MLP neurons of a small language model. Each row is named by its layer, matrix (up: input weights) and neuron, and shows model dimensions 32-127. Each number is 500 + 40 x the weight over its row's rms, rounded and kept within 0 to 999. Numbers have three digits each.
Before each neuron's rows, "fires after" lists the tokens most often just before its 100 highest values on Wikipedia text that the model never trained on.

fires after: "9", "0", " in", " In"
L10.up302:478454447523435524507501546486542569478502546582526533518534441502483452504513470517391522515444524523464513540538465463542470448502523467510443514504480474432517498451452520470491519392510512495535498535519547481385455482496461459495488516481509384479526527569545517528557437457498510510

fires after: "\n", " located"
L11.up427:562530549457480436473542496421502431532556453518497507508451513487519544541450522513536428501525522429480476493579466505469486461469503506546572554470547499464553470433474536504440459498523479473429488493561484510463461503478420497498516422470490514465471570530532497513415565558503523464

fires after: " (", " \"", "-", "(", " Rank", " date"
L6.up661:478485480453441531524492562505597461487484490519617500553585460478443461515461514535440495535457500471477490478461391565432565543479545475501494500540436459474524459449571513495533520492542490517528498487513469474447556489444478509449540530521533544500548579497539470459553490490583495544

fires after: ",", " well", " and"
L7.up424:539529498517434517546547482449489455503523542507485509548535496417495508538507556427523442498521529504476502498476527535418459503436477511434449533529541482506460403475531459469513533548478513573511533460511559458523456438396511528494465525465512516512441522470529507540533533468531458514

fires after: "5", "0", "6", " c"
L10.up308:483498483481469519468472519477543486539490555544452519530522506483517508574468512487499443431512532543502595542495505473566513484556520458527537502491576486469520524467473547447589528503459457417531435475539447502527595541462537455547460528465482549491495477439507494553418535508512449465

fires after: "-", "=="
L5.up662:482449539513419474475507505494403511514478448507574581473605524487540561503562465398510463505479534442518468499566481555460493467498538498473455508512454484496479502512498470521472542466447530518514470460546477540492523494487503535536511575549547462497543571500474523494528472552458474549

fires after: " |", " one", " number", " part"
L5.up679:498538491466520442586437503499548441441531463448469486445536540488477509484483530492508507561533496482551493501525443501432428547536494513470569484452469450493505474464564489483525485538554501533489503464542437479472501421548509549492570447562461468475424511472546504475469553465453466496

fires after: " ", " of", " and", " were", " with"
L8.up305:474515558475495473465470478525532520564553373505478513473535473523490505485461540459512494521520506465431514568597538503467421475464531509472436410570426603485555430487544506516517483495582462535422508564442490465485541520520501447458481488474450527491498483514458469452488555511539507548

fires after: ".", "==", ").", "\n"
L3.up254:469518437554517514523498454602522503492435478499501484506512533528487524441455549490480491579530500458547451510578510500484492438487487486421454503482465516452456477569529574524476556509431494429543495392537566521480497541553501481510520529458476466549488547550467470504528538516495525541

fires after: " G", " J", " Y", " K", " P", " H"
L5.up541:516501511543470533479498433485472470458500473465524483543517536514559509513391444446535456497521499492537539488478425487532504490506502544468518480583473477543523578486422498612499516565521494480505535497566447510442484561544414478443486587472507436544508535472470508460427512537470463558

fires after: " In", "In", " a", " American", " of", " the"
L5.up15:443522530475562438488436532583558444506541488473529521479478500515556415492486543492511484611482524466514432481478513488492520469535543502539493491560519513440556535505451508525500481502474458580496417589460558544524516467507414515576530511471479446496484464505474544493512525496536422482

fires after: "\n", " \"", " |"
L3.up189:503488479451467535521495494555522499501461565509498482478556410547563518543488547502488418590532510442495452434504484454437532496386524487509532519501538419502469548490492406487502445466546492477421555463514559532468584518528577462452548491554501530477561510529534509437434465484544482459

fires after: " and", " well"
L6.up660:578534482478424486587525512508466498491461566559468539532538472444520487533494545511565566475528514528470443499390506559482474422477557533539452452495532552504475490475537463481452538510501448561545515490490501438421418484479519465497520495517505492446511525533552488489523539538486477525

fires after: " |", ",", "0", " St", "6", "2"
L8.up183:487485487424619507470521521476495494505499510540504503581430561534434506493494516484569507533509523487558470484553474459499539543619537484543536469477510485451454391505486524493505460526430561507497483545494451499515480480496484454529492465447497437551488506486551567527604537478536516515

fires after: "1", " R", " St", "R", " L"
L6.up86:478494448557430473459550487530484511515487541500472504505478485475499515499513490509445525481533553452539483531510516505537556465542578432546519443511520494455495401429508495541489518457521498567503469525482515512435500473535499484483575486462488500484463539458470472476452550453490527522

fires after: " Ro", " St", " Seat", " well", "^{"
L7.up510:596473480474507518521512514469490482592558520487540544506457479461530436538499471490548567537488478464545439493478568498476511506483537434392470468501505502471512540424460457465471556475511508498521495453484545450513454471493521507462579482431496522536505507405505521487414487516523500526

fires after: " |", "|", "6", "\n", ")"
L11.up269:477476452507464529556463573489442474496501415489494511478531412542543495491507511509500440437459496476571505518527449546470541530494540503485532471508439452486538536484568506579460494447500483535556505477572542586537465515528472502440506503474581529462550512540502534498478468551491580549

fires after: " |", ","
L10.up185:422525521476472614588547490533490502521504528512461527503549509434508478565475520468460435536477461478527485524540525573450445407443474476450536539438575482503475448493575451484503585480541516512504530475460454430466482543484504585477522536463528427504436530545514551419523510485506484527

fires after: " |", " /", "pl", " Ver"
L10.up483:521365505492528408488425464526506471479463548461484489521544484538525469535468540455537503497522476481487507551633467519467537467460505421539491521486471450527571467539539483643617488512483514469558500503447526532483444499539493553520514477550483455551477497509489498517476505574501469487

fires after: ",", " by", " in", " of", " –", " and"
L8.up326:513510512506525491500467391510485559515530560546508496491482467542448493498535454537529518481421497495460519534560493497464458450559559504515466526497445559483513447503508475473521543482496444549416547569488520524555468468496442464507488476525570467466503494482514473470529490456456410519

fires after: " G", " +", "1", " H", "5", "G"
L6.up649:477522446603495561494483439525469409434549546535538531472529489479506474483425448521591485543479488576523511450550480513484510544550489467508541533505441505483511563494501517477440528548529522479471513473514526473522544514538461524508546502469561450478566452542536528439476539420454495504

fires after: " to", "==", "–", " /", " and", " where"
L10.up429:494495533532477521509472535524482470575526432409517549530498500478490474461560505492537483466407509497501460552510507411480560414445526437516448451538472475500497429487494491492480582461535460509477517562458488520507516423499446555374542512481545462532540565487430467549605527493452471535

fires after: " =", "4", "5", "6"
L5.up521:516443505463581473518542501422625496512542527472463504529434518481448475475465435515498521472497494471509509495467453551514618524484550499559413549458537485545449517469520553441517436457478579501494467512494493520529488484464491531473457413543556465535453466496506511486431545476469457443

fires after: "\n", "==", "===", " ("
L3.up90:503469550502451564530506543453459539514444475510476520529565476493531477588421549508465554557507511510493475499505502509545525529477537579403512501459494468469534431469556474485542544538452432573509528540480549465515488473449432430518467458485521453487458478431516557541563557507561552556

fires after: "\n", " |"
L2.up575:467456536463480411503437464599486477513502483475506602536478584492520509481467528459481535555562449461508520452586448542472407501512517515485457518510536515511443516491498482471458514536479512481562529485435560484480561484511526552479555520558507457504485439449543489522511536520483438500

fires after: "\n", "|---|---|---|---", " He"
L6.up258:470513556491527545512538469422386486429513509541408481514570465413498519495488497520528533572535579528459451571573501463501443470479409487493498430532401450495525452560483502540501500477476527495500465519467580505485516434531481423515465570490532439516475506532443499473516451502529456546

fires after: "\n", " |", "-"
L2.up526:463550437430423473528525515558470452479480488496552478459478496553482477452485417473464519576433463472433518519510432498506450513571494511478564541437430521493434493484528519519446563519585438489506571520495528511518492514531556508531542503443554519456546597527443554502517579545488537582

fires after: " |", " (", "|", "-", " ", "\n"
L3.up19:467470515441448512530496513450545463493563474531530554507496500548476504516540538511456542493413481582529480555529482551379494477570578505556457446415512492519474455460487467539548533524558443543529531562450500449486468463503476491479473437531478455486474489540465532478490501505466512503

fires after: " was", " on", " On", "On", " ", " cat"
L6.up561:505494548529470426486490527485580569518486547527503506562528465532487525467472480554478521494464516521463495514474520507455529468438539448506519539506519427500483445529559503527507554501560491458459491641473563538472459431481474445532493559462500490452486575463506479475513495430527538571

fires after: "2", "0", "4", "3", " signed", " on"
L11.up357:528504411506454569501435492452565510438525566475441534543479541534482452521537442497497497495467508501535471535466478482492518522476483496516469550516481507539467571461494414433474581571466544522497471562527487471531545510452464498499503532450525597402512470450491536471482546539463529514

fires after: " the", " a", "s", "The"
L10.up704:505532547469540451510495487522492539471575524488477481519466534524498601539404508492512511525479485478544444498504346454525507489506500528471424523462458502501539468514525539464511457464565517562483468522508419535518520503527420471521563526483489394502514491470479441470505577523574403565

fires after: " ", ",", "1", "5", "."
L10.up472:512478498445493493481564507462523548487533485523551484506497503442483485537494489515506508517517548582534405572557509522499452466523495544477450461493482448481508485514580518480546482538531413483480430446490554503460566491517502516437533536424479547458535477473503523481506538511473542530

fires after: " ", "1", "born", "2", "–", "4"
L8.up623:463465536461478477513621474459497464494521535538586576510482506528531515544576469491513570506462510498541466546471479495494542548500527503553520421450549472505509451513497510475479536476514422443479531523478490438494531498510538447451569491497513494530475528526489450482523555456475449593

fires after: " |", "1", "2", "5", "9", "6"
L3.up28:438512474388512515526478445499463559520560563452423518589393442493411500514476503541469508451500493439483551520484449482505497552555548449539515507505532433545422554521524486544488503547558489481511525482541456457571498488567500461474568458503436517498440513467518519550466482498452499472

fires after: " ", " on", "On", " mid", " On"
L7.up123:505523522474459459450485499500537511466517492538548526480508511576538465488511527474497570498522505457450462552491511453473487465413520558507490526450565476545533487517533481583452473470526536522511480562424529524512584503494455562519535559449456477506454538405469451541501543487483500576

fires after: "1", "5", "2", " K"
L7.up526:521481480519442520431495508455499475480542496537529522491455507501489562492476447521524548474440591516558447506497582521570553491498491460523586513438485459553491545450487512510507585531474517490481517518495448467454478482477573513461421485479545475522465472533449378484371466533510444530

fires after: " the", " ", " not", " is", " for", "s"
L10.up241:460524554454544458491549498506493557453545457506527432562541419472456480478482496586548499434547537498426487534518508476478428461450535491461441521546446509523529524486514504511450486452579467571495535555478420468488452505537448476514510491521578453477473455497533504474531495523518488500

fires after: ",", ".", "\n", " However"
L6.up159:447509520490547446535526520543456437522461482480467527483545480497514515517491517551523460532543565480498515511582454504470443447518485488554498446455449465485577474457428531530560535498457447485532507438522515496517521449469413542449470470460461524456464482569515498506531512433537534553

fires after: " |", "==", " re", "-", " t"
L3.up694:484506541498463499518469515511471471559489512527552500562524521528549546584534514485508520518450457483498454525572443531462543486498521475472537434471457514549467446499519519554492558513380493547476535457431454520496483527461501401418563482434514406501532504502542506579494553557449454521

fires after: "\n", "-", " "
L3.up91:522560507475434501534519477425488474469470505522449515476509502438545533484531577451446426454446595495577461483509495522430515433478512495526484490534531558438526543526451558503539535430491469534472476548437536487512462498441564524486535470428487516536441541566567503473535489494538484487

fires after: ",", "5", "6", "7", "4", "."
L11.up653:514532508503496463536519447515513481507525512441504482546475602517435507521582480474531512503441449483542557576502558454486552507510519472544468449421417559564437487505453520433453527517481450477478463567511462476551493549458502427467542427504482485464552511513505563482456495517426482517

fires after: " ", ".", ",", "–", "\n", "==="
L10.up98:530504453529523413586519541475513481469495533478486488515516415462444479440528540467496417524481488543441482598518498459527494454509540524544477581435520452474487533451579538432469476531434514538452448553543524508488467490552503514498485525577476490463490517566553563495561514543484516593

fires after: "\n", " L", "R", " d"
L10.up340:501511470496435469556495524544489445545457477446577476500587522459544537477506589532500480437458555464515538483514479424512501475577517503447524448513469493441484441516454443514501541462484526457588420432484519504457492438507471494537499530444464523412450519528559421527496445475519520522

fires after: " F", " A", " C", " E", "S"
L5.up295:553509493489492486501468438517483508483502407470509533604548484546484539500514463513621462528462470481497501449550507425550540488525499462495512492465490576512537453451500487479519473542489443550477543523470470460452498508483456497533499473530495472541475426481495533452487489423448444492

fires after: "0", " |", ",", " and", " they", " that"
L10.up536:459539534495495481497451449493444439497506536523504465565493573523550552488511527513424447541505469528440412513454435572487406493499471519541435502447476500516523442525549411492529530497475489557558517500429475469534482472466556441503453597453460511491504485445441497479515488610519463554

fires after: " ", " (", "9"
L11.up338:442550440495485479537443513526549578496471523453510486525469528456500542481559516468511513490507502567492560493532463456447504454501481516541483545538461383431564523498435515461436513440485456525459487517535533502454447471452530464513477437571505501551467503495543519490422518542521508517